python train.py --rope_theta=43700.0 --attn_scale=0.177 --lr_head=0.0125 --decay_shape="linear" --batch_tokens=[65536, 131072]
MLP neurons of a small language model. Each row is named by its layer, matrix (up: input weights) and neuron, and shows model dimensions 96-191. Each number is 500 + 40 x the weight over its row's rms, rounded and kept within 0 to 999. Numbers have three digits each.
After each neuron's rows, "fires on" lists the tokens most often at its 100 highest values on Wikipedia text that the model never trained on.

L3.up839:498527501473507502509498494490482533486529526481492468504446459461489589502447537505472515540523410444508481498493481586558580469484484545533548489559514556549420480552497475513513471500583396484499438511505506448503511467542540509494505521540455494462477598482534468426557417553508540503
fires on: " and", "e", "il", "ce", "p"

L3.up746:502512496502567526495553488547500473470438455548530459489514530454498587493536494491440539562446543551543481531518497517477518499531412521539483505478523482475495536548511427440512516485587508527513433523538485480529505494529519492421528542456445493506489552520458481515519478527514534445
fires on: " |"

L8.up660:590507529577588457453526552448507488472492553529430464559529491517478514398504501494479524530551528523529493477476531473473450507490518514537473583495513463457503479437488455553519527495572492564528493447478436500492554479484516491466494459448541535441495494460464442440483554419478497448
fires on: " |", ":"

L4.up524:485487431510529492506417515515464515503488486546497449489571493506497478445546477496514566526474558516512478545500584594471504465452510522488497506517514445487593578538528480437491485482498470517495469463514562514515483456468509454492525490465470443496446437543552505556525503514495529463
fires on: " |", "e"

L3.up734:516469534479467540482430547441538574539495458519491427487579476493505482539480522499498501553446575505538532509563591536539433442467469516459499563460447490499565541446529467497460466523502473487547516505533485428521458546543543530552437509503530511544548477534489500468432512481531472505
fires on: "\n", ",", ";", "or", "co"

L4.up191:494529522486513430539545538623464484447479487428485528528498447498415455484492491496402532475531462451510476502507475532503501564528542524520547453483467510487547502517488438470566522503519558506499507580509483495481537464511458543497513499546542521471501500509503400428437468553510477456
fires on: " |", ":", "ro", "d"

L9.up780:512410500494486498448493467504494574525513496471459600530553443563463417539436492502509539499511519480519490467439497545448416567484510466475567567520541525513543490539498540477472503509445541484478503413487489487542492422447508524473514475460486560500533502493477521506473593486454461376
fires on: " ", " critic"

L10.up438:481504462554452479428490498567517435485543502455423493518521501512532503527369539506488585523478489492556461494501472492501463465477513501423552535479498501506487476471501509462513524437444498511527525490586500559478459462426464499523523568512467571472571438534546532514527563466484452446
fires on: " "

L9.up558:539553591503551530442509442509467446524531522440492431500556559492539540543496542542531584573533501476513475512533469397522459516496525442538551515480474450519461479438496519487456433511463517472490515515562440537493488510493513537481512504487461485433474529512498572547438530563470424516
fires on: " at", " re", " Har", " dis", " ex"

L7.up550:518528590562707558524511437493474561525441495512487549572507511478488445459490456564515552512491569518473441476470519481496469495459480541427437499441492523463503505514526460498476499490525550479480492451558445486500489495507519588466505511451447570517514445473432481470521598528523522429
fires on: " |", "\n", ".", " ("

L4.up384:471540595558554429450507536544463544452566507496491540485516529451577569522563495479493476541479480544574504485552479463495504524457497449492486471565482469443568486492498488531494493449550500514522508488505567519497438516510365514537582531527595418563455512503518506520438460510502473484
fires on: "y", "ign", "me", "c", "ed", "und"

L7.up559:481550524421479438468402547568548546502600546451538541533475479489454487453542540542497480437468532500485533498565496486524512527498575451494547480515432424526490487467547451465501496530480514500552549519463487516530491506481555563519507604487479539456476460516520433511500551519531507432
fires on: " |", " be", "on", "ang", "."

L3.up648:504418532521502411552522502547389489551522487475430522500485540545464499438533498556440475501430507472393497523469450549489447531467516515424485471469514487530565500529546555499517554477571516487549442490485477508480511552483481463422563560531455507508443490515463455506500394509537537435
fires on: " |", ":"

L3.up601:517542485503479523468448472450467547514499458582513472486497496455510517557586592595545509595502487494483536451545452505513504501467461520431546504563499569514553480490480502440506544515505500560521489369459549555494503397507550530487515542481522531495485618520408518491500467446579451445
fires on: "or", "t", "es", "it", "ity", "ed"

L4.up618:460538490504510520495541531509496556490569467482454556561530519595462546502471481540507521511523494466466422460479523603495509475488487523508545486397475486437471472430540488532462433490571473418468463490541426488534489558535481479502531544529537523432535543492515524540499452535454485462
fires on: "\n", "s", "cc", "es", "con", "."

L7.up88:534493545451495494508487519506446545436509449466475510516450558432476513555425502490532505444545512489463494541465503511528479502515571482569444480499506419505562439482527424469526511453600553471570539536476562458515486451460502481544510556479512499505529522512521483484481535497533522484
fires on: " O", "o", " years", "O", " U", " Year"

L4.up796:446448480453422547528487573466410549562458490603426522493511564479476482501467411503496504520485508463589545471520476504522510448523524545518467512533482542495529470457482452465427457456506484489567540546547454511478472420458525535482556567396575575516478445525569531471563530487508514532
fires on: ".", ").", "n", "on"

L10.up564:444469457590578491496475453496544478479500542526500495573523405493478491475455521495472499479501519428560500528562558535502521506536461556502453500452466471469502511486484503458420507481617503526404514504437458469541489545592541497428520465525468488436512478506457501486545515523557469444
fires on: " |", "."

L3.up539:559482507514502569473519552494564540527566462463535570449553464478517523514533546497455514514473518522444494524448436518496487560607449476455541530600474474568521520503523437494472488548513511472473484484567553531451416484477545447527510503482504499517569517498507563503464473578481473555
fires on: "re", "r", "ne", "ist", "'"

L10.up30:482449509493495429505525540430523532507517468460429608437501506465498504503457519432512463481515448588529420515492504509576583472485484515466522499566476464499512501528485502498518481510496571454554531487501508535440485522466474465551418526512503511522508514510509534455522468487517461586
fires on: ".", ",", " lo", " tr", " st", " −"

L10.up352:470508479482599396536499509497447500484588461482469508481510451496504542454513489491483550492530490497415450553470487459468500469525506494505491470516509518493501488567513584463506552479536520470511535474493546538468450521506487427482514592508444578518458511569447502481479510512450473541
fires on: " |", "y", " per", "t", " /"

L9.up219:499490519558592516470529515424523561559411500514530438563426499504513549535495486512477424497522524434519442443466451508491448588492549528460516474481490487515465501504434439514467469566486548532508489476467544431482498552510422497439514470564445540500485527460512490494511468565539469500
fires on: ":", ".", "o", "a", "ra", " \""

L9.up698:524543560541467516501527523493489467509470523483558432522470509626425515551422529550477470471523534549476482468530511496560541494411497495451466501501448426478471511607537489476494511480505477461477484440545503486517462475521516525501551451526465505540595522482496485487467498468499494531
fires on: " K", " P", " S", "k", " T"

L4.up706:458498477491540548499522450461457497536419511564502507440580385465519530490467504518478489410505522541581461497522489524468524526468488427562530564529538556475510552433488554569508541586550515475542499436449498430444504512447559561534462531469546530527499446506494501453497382425562545508
fires on: "s", "n", "fe", "ci", "el", "or"

L7.up571:470536466564544527530460562500514487483456526507593512519532550498555485533516551475435469543506528500496543475510486507531450556571436523528489503488529520411475515481479478479548490515466425558457443491560403490530518541570430448501459524514508487490467487538467512450492499516435529466
fires on: " S", ":", "ig"

L4.up179:529535617537535402480494550516432492451481505460468474521523509490483462506485480509524595556519420576523502469477554572524499523474504556531538516481527520482486464476418527524493551471467514490619412494518410494466448506542489542513410549449495540506468439500478417463464601486512461535
fires on: " |", "no", "o", "ta", "to"

L3.up506:516545518421427525525488524512485536492478502465549528488558522520438487502561491498444484529506577523481497526528497493556468449482462528422461498447515482523523458458563382512556441516450550465467440479541502445522537502555490491468472458458467534546533566558489475495524513489512540532
fires on: "\n", ";", "),", ","

L4.up402:491519476541495525533511468462515443490424506566494509563464539490508429561445460528405482487493496495519546442470589491518483463534467464537491534498497445520484518469472548511488476510523485487503552490500488443546583466556467441520529530510595497572493507462527533515457470504491474479
fires on: "ation", "ate", "ated", "ted", "ow", "ed"

L7.up353:484392516519468473474459482550518519557475520496493503505580424551498505516525507440507555514473568488469578453466543475538449510476506543541480503425544446510484534400549536488492545535537473518590454535468506500535504522468521468444495470472547517432523555549516484452478501478463567558
fires on: "re", " at", " in", "ke", "sh", "an"

L8.up648:471508417544535496577415477503452506511517504501538443491500493529527501614460474507518522475443527453557524498543513477453514501510534521475539504502509525597512441571520496558482450433499508558440509456479461491516545449512536498475460460566484486532467443435529513463510564494544467461
fires on: "fe", " ", " m", " M", "es", " S"

L4.up650:523377470494611494530513533573438519546496564447515449477493496537498422503505525490570477487470443508467554469477413534478477493569498515531517479478501444488499490483581494504483491518499523502468487542540442459554552480531441391429486526529470581507543497565423475521493529542507488528
fires on: " |", ";"

L3.up363:460593496579500471510552528424468447456513425448467535515488511423495546544515450541497478568507511560543476511497463551498463525421479501518556519476580497492537464463442494498476440451473504491500506505498496553535471447566441482492541459496579463479502536479476514519481523500483504449
fires on: "me", "pen", "ad", "ign", "act", "ce"

L9.up690:482506540515542503452531458522469421512443505486434484492479488454523476545499526544469449485472504478535442510407563453515485463526506600463518498442493505557468523542548508444430497459515479514505478471474547480457557431534524541459603537457488517494467464509490504479430540531546443513
fires on: " (", " Mi", " and", " &", " In", " "

L8.up891:526501473507496514502504438539507524506612464431526442476504452465525536518464443475507510483591525630487559395494561534539489508566471470525498481495509498557418521521503477481557485479592447471555461478482464532508546472563529490481495494570460541501522522513508478545559503557463535521
fires on: "ing", " of", "pe", "ce", " and"

L4.up676:461478541474474478501516560544575509486393521510468496473563529479517450491502549516425469487544492472474522509497507507470483504505559569547510506508454514417513501501512404571500466508525482473507532534552546554489524419516530577482505509478489571511548503550479493478549466493573547477
fires on: ".", "im", "y", ":", "n", "men"

L3.up462:524531547507409553479521533503505555504530568467484506448513413524569494468564474462513453426471494528494513512568540533523470545451543476536469589461514490586524489433424556530512560499533485480448454464482430637492525529522504517529537446473481474506434483498468549485459459502457517511
fires on: " /", "ed", "ing", "son", "low", "ki"

L7.up580:446478475520576544463474530447537508524472510502496476433503469494476494463428565530463474489443463554522583443527511522564492508546469475512530524525452475452472472499481455491462540487496491568573516441509565588433514465485455471454449522454508530516510514556545541507567427465448475514
fires on: "t", " C", " tr", "st", " st", " sp"

L10.up578:471555552566542452487493508460490502478479522546435486464534474507530519516515411578482476449527503510533480464521581466531462495514585502492394469493506472512449504462465472557428499524470490476525478501502466460483465453463510491517461475487526495452551520484532539485469541477513530461
fires on: " the", ":", " |", ",", "-"

L3.up823:522546557526511524516580555510456582465512520523450574542460506517344595548528501577499528559523538468517503442461461516517528415532599500459497506447449454511474473472520491575468564476493553532451563502508538499495497457458468510413474518436506563454496513493555539526533480474550425444
fires on: ",", "\n"

L4.up193:512496529537556488548510480463498435508452477481550440495525480534521457488496577518460501483487513442476467576435585599557507494447502507499532514503564470466525495519533477425533473465481483448399512451503468525542486572458500504505544568513511487534531598460548502473410491457475507492
fires on: "es", "ill", "s", "e", "ell", "old"

L9.up692:527411506504507565490476527472472482513441540580546465525558416537510518524521449520443455500484497544518508531504516520496525546598479461429558491511568462502420502484489492509607455404456510515484520584449478477462513537444485387436538553557534566519449527461534553470487508503509423467
fires on: " for", " lo", " Do", "ro", " po"

L3.up14:478462474530506506541536534506450516552532546447507547469455512540521495521491442429560521552475555516485484494490477553579505522458484511572444565499542437600487513485490495442451569501450484508491545460499512558501425450526484484574466485457517511471476514482397440416480513474516519478
fires on: "ed", "ing", "ign", "th", "al", "le"

L7.up273:470452487480576563450500492546477441517557512574503492406568491508513480424454468528547510478476531484547514472547494495480459515568457509497499538488532485510610517459485502517527550574479523497489517446493426504544534566495485536473422503487505591493484505498502572515481477510490548500
fires on: " not", " to", "ly", ".", "ally", "et"

L8.up117:501443481452533465511493453532598556532467516470427459538487495551466518451501603443453447462542463446530532510553494531584498482444470475553472464521480499552522566459513440563527463571492605493506438384477525487547526482476482501493472515504491439520463593507491461447542450601489541496
fires on: "pe", "p", "mb", "emb", "l", "il"

L10.up695:437515466557539565512558498524525501448555458462466431501479501417473567514511496544471541448470534587538563532601457479505512503504494452494484526625497475459486536542588502550497508420421480542483430467520488460519480504508457479465526523522502468486545454512475457509503480519612517492
fires on: " |", "-", " C", " St", " Dr", " G"

L8.up6:485537483518569520425485499560503537545577507457442490527508562414419512496567514498498459437480451493569497528505559501456550511507570497518475486496448526514535443472440506481517564562555513489455495512425481397529510566528470458523570550484441524437485488484466451569590470527520520521
fires on: " as", " was", " |", "d", " became"

L8.up43:559466532505508520488449471533510502455544490530528491502527490486524507519565505461512434475521545560495470519563554428476422483488412525520470565507538524537503511476541487470469442432560523513468546463600578485502470486490529636449489473406518469485507485500489443436526550404488488476
fires on: "s", " released", " years", "\"", "as", "ed"

L8.up115:484511487523588478493515600452462521440518479506445554509470520461478449509545532544513499524503451470484486570448552525465542472454541456500519499489461536544551483459474532488471511495521511469508547444472641430477484569493466554423440569513460574467465539570505478523575507451557541530
fires on: " a", " |"

L9.up454:434568522499551487535494526461482597530413532519478517497495500411489517438524461541506503457496483495526502466483442542485531530465508512506498473493490618483482466480483499476453515546508520426524496501460563479511527571475463514481523546463506487531533421518524458535629478478500485535
fires on: " |", "-", "aged", "ra", "A", "7"

L4.up542:433532451424552441450482497539438544428523556446535506542445522421560450460486534516476428507494548507577421524471448515609513499479509541478503509511535449527549459506497473473550506551537523554486523458576506478505453505509468502499497537515499489432456532555547488463478520575442566462
fires on: " |", "|", "."

L9.up500:509469551491534519483550514452496508488465511526536481488560445446486415491546545529509509541500493474516489471475531566535551454517516479486516408538519480467497414505512559429534515565528508517607539446561534498485496527441488442546536471523521515475515514499484458548491466552504503559
fires on: " to", " not", "equ", "t", "st", "ta"

L9.up831:499531537531498478614577532515484505529500545490478489468515491475535527548531558500525477535529460460589457558518568433492567508531516532538463510458543462508558485498600508551518467431458515535480524493532455483467551480514619490525473467613556362543491508477517442482483530531442417498
fires on: " ", " La", " Li", "es", "r"

L7.up747:505502559419486497461485468576510429502491458542533538487507484493495506499498463499535481465476545439424451562468546488544466480477545509496506601519485515475527449461525552497521543501463573468584496449531486480503478495459508522557465531479409506538604566458502568499426489485531498489
fires on: "es", "\n", "port", "ation", "1"

L10.up476:469449549503518574435470483548407490501508559505542523509510565516510532466525479519485449442564521502504475508578439498491504586524525478526475510491484429478497419540467467547498474489516548551495518469500560447484495479500534469435471459551523505521482556509508477515434461463529422468
fires on: "re", "ra", "t", "T", " T", " |"

L4.up331:483588485491471396530477492514467413473492464523466514517493481507424527456450485556538524548522507458472545501523455566466522550493511510469429487469468510478434498510461479488579526550455476468478475507475509405498485501532540515583514496510496465555508448507501476510492490464548563501
fires on: " g", "s", "o", "os", " of", "ge"

L4.up51:546490473486516510530530417468452574481460535439446519517498417449407545483499443586435552475496476516552514514466517477508493503476540482595485586469557482499444488577507465523493493538517463587534549471528463458527524589528522505488493454439544551450577522507463472526531491474476477452
fires on: " of", "en", ")", "ach", " at", " |"

L4.up11:482512491469537585497519560513466454499449502510522468572497583458490477511510512487527487531553418483481470465545468521481451472553462534506519538459485516503520508459518537549470546504514489552469531432529476448408462474432482543517565529486486534430501466529441461516473490501437471561
fires on: ".", "n", ":", " of", "ta", "d"

L9.up201:510516473644467473479525502511460529568558461513522448597537501435482462553522487510484471449561520551523465428447535451474494433505528470514471517470510482493517492469586499550485515468472452482456454459462492534477414505506525451564415528386582482526502549544452537469526548514573512480
fires on: " the", " and", " |", ",", " to", " is"

L3.up202:526512463463473585473523510505517517502543426459492523515508476516500500553526492500490533549587477510542546482533486475473507496561436446484445428454435514524542551421522434539515490553498489495525426579476495459483463474526550479541548509497452388566496479556507515502508535522474460535
fires on: "ist", "re", "ph", "st", "n", "lect"

L10.up87:461512446513542536485480508455490528500507482522528525515460411462543489488513474504481485451474481526489569533455413474526490463478589456470537506514520472547529537476482470514512455503501475430466527515460576473448407503524552565477498467538508527510520490540569482440493514479500475477
fires on: "|", " de", " |"

L7.up55:493500534494533515491454508517557467480498504457514454518571574548487460519465519506444497469445452484500464526508539492566506514459485488550560410471551547480506445492439497493481497461472550423481460458437507507558481481466450525581531530535467424476519474537504516522472526545504522555
fires on: "s", " in", " as", "ly", "es", " In"

L7.up816:493541443469511520531491531421484562528525521528545537528553522489503436422511476502545481450552492471467414528533467535460424475527478479519492482548507456492469514446482496487507558472569471422487496419505456465460487554471478514568470562566518590500496474498515507425490485532488508542
fires on: " of", " to", "s", "ri", "w", "n"

L10.up346:476454570413543503502510399470466501520499500490480495529428496505478523522499481584491498499495494502513487465476534493507472505540503448507537521512560514512524487558505560459478465521493497489488419458584502524606519471545527503534586552553474435507590519526467432528450581530512491498
fires on: " Al", "o", "mp", "en", "n"

L10.up560:533474438501453571484480535498524460569578534532493510508488532483486498491464538479512446486502535433505594471465534486501545460568470536532475507474486538570487457574461536449539507431502478508477550439521484461561544544457560465475601420517477539509445503485472520522494456490456515528
fires on: "ar", "f", "ed", "t", "am", "l"

L4.up617:528538451538532495506481532457534474518414503469492523396425485488508523493513473449522468493480540480526489477458516522513493523541533525559596508509521472545439527531375547535474391478533490469542523488472554466514526477500489483459517521584466552476482406504546528501475530479490483500
fires on: "a", "er", "o", "]", "e"

L10.up378:462470501477514514495554509556488564431505511519444518505469465443428492564476451520517446533520489460474504516552559471514545510481564503546452466494494482504534454474436495472551441542477506493528471507518509517551473520438473444512495465545503557436462549459546492471470543496510501480
fires on: " Be", " Pe", " be", "e", " Ke"

L4.up383:512503579597527476432495428534566498508558515494453471449446502528518506480524520461496499461494540475511569521546496505496468512482517465463483593486472543587506463445473490550519509425511464517474475464453523605517532528524444504593532516424477498482491525478460461478523509488508614451
fires on: "ed", "ing", "t", "ate", "ating", "ve"

L10.up495:567448454524556554533492429519542516526476569520494484532440483463489439533430553541482586442470515435535542505501545522504525498462514478530535455463473534493492498454517519550477516424480439573447567498498504478427522526562497480473521576550523503523524486548516541449524453485501468447
fires on: " Ba", "ed", "f", " Ta", "ated"

L4.up479:503512581511444483442494491517520460518495495522490531497511516509534503499522429484447482557522536447480536475551542473457514543451415462540583535507560596550564510501498520454499506459567574476475496464486424501540518480517533461484545517462511442467420518524422477517508531508511499514
fires on: "pt", "ver", "ec", "ach", " at", "ep"

L9.up539:484503514537481527489444498530523474534513522546544560520483450559479475584484406543483481436536517497500511509477488461500447488482441484481494526501411550490513543449558525437551524494501491524520532478518513479493461480467442481454508432487459490475599536526473530430471527465489490467
fires on: " ", "l", " d", "ul", " re", "ar"

L4.up431:532531529544593511451450493449472506545487519512459489503524496532420448477474474542484454496550470523576512539557488481472541478507580555494525531460525472526496444473437487513472456491549472467484580486540530500460520514517479458500434444426502515496559536508468538550514486457498474485
fires on: "ed", " of", "ra", "o"

L8.up630:466448616483630513543507443499427498492505519527434501482497519461491436498538505459480496483477512468567502443585527401527503451482482517544437519441584499511549512470522492493475543500511461461455537507469518471482525524529487572429467492499490542433570462557525464451528480491512522486
fires on: "."

L10.up723:523424591517481530487504525481501476470455499503502529494493460535521476543552540472558461497503545516519446535533489463550508517545508483499505527526548511510510507434470431511495542383428528482494468498500487523488513461466502428514441485488482469498539537512450470528565512439548510498
fires on: " pa", " an", "la", " fa", " ", "ta"

L8.up409:488529487572475506556479509525428439509420446522543531533487516432439460538485462500502470526533518524524469492507504458591437485487477475473506456493509469529508463540430451474512514485480489487544493481503476569491488461518528520476506390469624492476487444489525467501553619441557493516
fires on: " an", "n", "i", "ran", "en", "er"

L4.up584:552465481527523507551497510473541486526513536509517507481509435494499510519507506531498526499479518510532459466483490474497556515548464464422489496470528442491529567490403437384502525524587479485543483535496481491447498442528464463482483523569534472503517485519443491467488478481497538529
fires on: "un", "n", "k", "en", "d", "f"

L10.up749:513490511479489538487501490429497545493510534449481557506484495496504451542472384411502502537530504496519492450426507527480514488482513562455508507560529438501558510528467538509514455511530539506516560410464517462591521492433502443497462497513423544597560534463440534456579477546487470520
fires on: " 19", "e", " ", "0", "a", "5"

L8.up754:431487424511560542513505509569491471506492484424528501497464496483500465554565501478450394507470493457468588426434523454472488489512599536550524541506494459450505481555477532510499511505486513545429515495491446453566568560469481523471472536536562426475582531565543499477468546521451501513
fires on: " |", " B", ":"

L10.up380:452519449519596448559456511542509502503488475477577457469519532422501516495482492484429445567421531499512485486403459466475529501467584510464519487500509510393485510458444496514551502441515500488510481477532526508449525528523469503492489491623459397466513515515520476548456506494495510511
fires on: " |", " /", ":"

L4.up877:484493415491458581489511517538473456533533543509484406547571459510537456449526508500554508499460596472528542513434432528451496433542499541507477499461559486539496483476484585487543513515476496510504499532569507510533471546477471492468430523493479486514461513489487480490446594509400533526
fires on: "on", "an", "ance", "re", "king", "ring"

L8.up245:484452514489516425473500477447597544520479510533503580493505444493518497497501491528556493483559448542513465511464464513531503477532410470462475420489409480474491451486451464509537504483513434496491528469546441563492447536485496452550457443463406478534480432568524508528541465488445498497
fires on: ",", "ul", " V", " lo", "ate"

L8.up633:421506535519493454532490527447465565554535491531493551458488474508455502495546527458458514442546505396456483551500510459452484483457466539500465484549441512511501533501437483418525526526504517545510507465545541488476488581478436530485500519509476548434560514500487509422455503437419571550
fires on: "r", "ar", "ul", "an", " d", "l"

L3.up228:517560436500548534503541527529528537493494371502474510495540487509437582479446512527485489431434440463497503503471519475511445513530500485456562471520519512469514439527489542498510540527559459476564519546450562515511517466504580547563510479561455604540480521506545466526545442481481458531
fires on: "re", "ar", "e", "é", "air", "al"

L3.up247:466522565491515484478493532518444484519469542431492464537594532566494494442532452534494510487457511535440529500467473480508424487482511447512485514561524606542590530498531471468518449433549493555526481471541562471462523477476499469515593411509461536484494462536497571527523420543543492509
fires on: "ce", "-", "it", " |", " Time"

L9.up864:450491470494538463550516504549483472470461500522501575447552534484432492517508521486480469554506498528546557501383512504566589524495518528506464460483465423582486492431470499534477468465455537475458516505496549498448532496551547472475466559439437574513493472529520497605528476479527466428
fires on: ",", " in", " |", " "

L9.up444:547559564529458466602491472503512494499530569491478472467395535515532509487483539545486484463552548504487494453529514482473563456480515473530530474496460528524518549596531545483431506499538482518508539469519465486537526506495533464513607497507466522441559483496535511456420509534451409487
fires on: " P", "put", "ed", " public", "k", "il"

L10.up35:502488472550483507527527568466526436455508457518466563463522428543546567485470512519504505478502473498437433506508452473506474575504521506454565526511502505570477480488498507464458545455489469466508562484498539552454565552512508481464476450421517511483550475516488582550559501426547432576
fires on: " for", "After", " car", " ", " |", "ta"

L8.up336:552527386511488486492525433496536484591432449538528430516434549533502519549571498565444517535459444536518579526497502488467488549488481474500561487517524538517498471499481441480505503445506515481529496442478532501498487483456501519474472516549551501485525546502470553442453535484442492470
fires on: "s", "ed", "th", " on", "es", " Do"

L9.up620:552510557495595503465556564501433494483474513450455498574497391521499483426481467570523530476440571528499469485497554546459515462523519514486522495421514488460479447469538444454476456496574542475497503499509410482487496492521479578485447483453533493472456523544508526476520553568497526511
fires on: ".", " |", "\n", ").", "==="

L10.up302:488498447527543449466505546498480445516569523510532407469539493464491483420502495529511472444417468452502539512513487475623435525446512501440528442483512532528533525508438511522574487505503551501521529515526596489499516527529521522514459513569483479509493483556515460526537484542544474440
fires on: " |", " September", "re"

L3.up311:462489570497581530484506486476444502456498479549447528525478499554549526543517459457505501527504463556521490475518504478415510473537463544473453534464430516463513484497459453564496495463495524507498541468515432460555531566585456449456477447534513440553455533563456416501538549551490489549
fires on: "e", "te", "w", "amp", "y"

L3.up521:450493541469568441545531558445531526497469512480480474445550499492439496509525509509500524498484529556494476505507481548551495451481528454513454530505487496474429506511451543472494584450491421474556485455516500568498487524516479463557621497445538554492531628516510452465531498469490531499
fires on: "th", "t", "n", "st"

L7.up366:419430497472487443550446486524494562453438452499517557539514501504452504527506475475478465508479515460489472500495455465537483518499508525570498481561518399434564475473397479546543494496520540543518508491551535525530512522512505496562538501492557514501540544476515546498527554479555419510
fires on: "i", "o", "e"

L10.up428:506535447512470483484496538455536494454555471495495498479551548503509539547589451505549411467583554520511487507534484490489596482435512542476488494483574461451546449532456508530561486429481490440453510497455478558500447469441425481484498554518527532552578464479473541490526525494458553495
fires on: " pro", " mo", " f", " p", "ed"

L9.up738:483509536550558463465499517545562493465434496444515496589556541486417563503459464487541540596590488525577447478474483538538506513508518483549467559499502484490542487477474442494495507515494455517478453465482428502466463509496512392419366472500480556449511480475483522532520480511536526487
fires on: " |", ":", ",", "n", " in"

L4.up556:519508528505614486523518468446492495487521505497462518454452509537453498494457578582501488555524500497534499467518499506532546481464505447462465513535523512553502402407480503494470507544525497532464511448469538498477458545403504498622447537520456456491548566538511569401540512429550502505
fires on: "ed", " by", "ing", " of", "le", " that"

L10.up484:455465494456507513492459484491544535566514540523464532484494495577468497574523404532533512469451491518515443454498465496495584515467454524510514521555514592494522483571437523449524506574532464521454483479483460518512492527487492518549548603575514483481571489482512400438612559462605520479
fires on: " S", "s", "o", "an", "en"

L7.up769:513522478480504496450517487607520530523543499466453511471430548449568468473486571507398457486508469571532519458467596509443521501517540561565553502420477521575495464471511539481469509519494481496430498455506474513562534446551560490436491534526506463449505480534532510447505498450519480498
fires on: "at", " Mi", " di", "mi", " and", " or"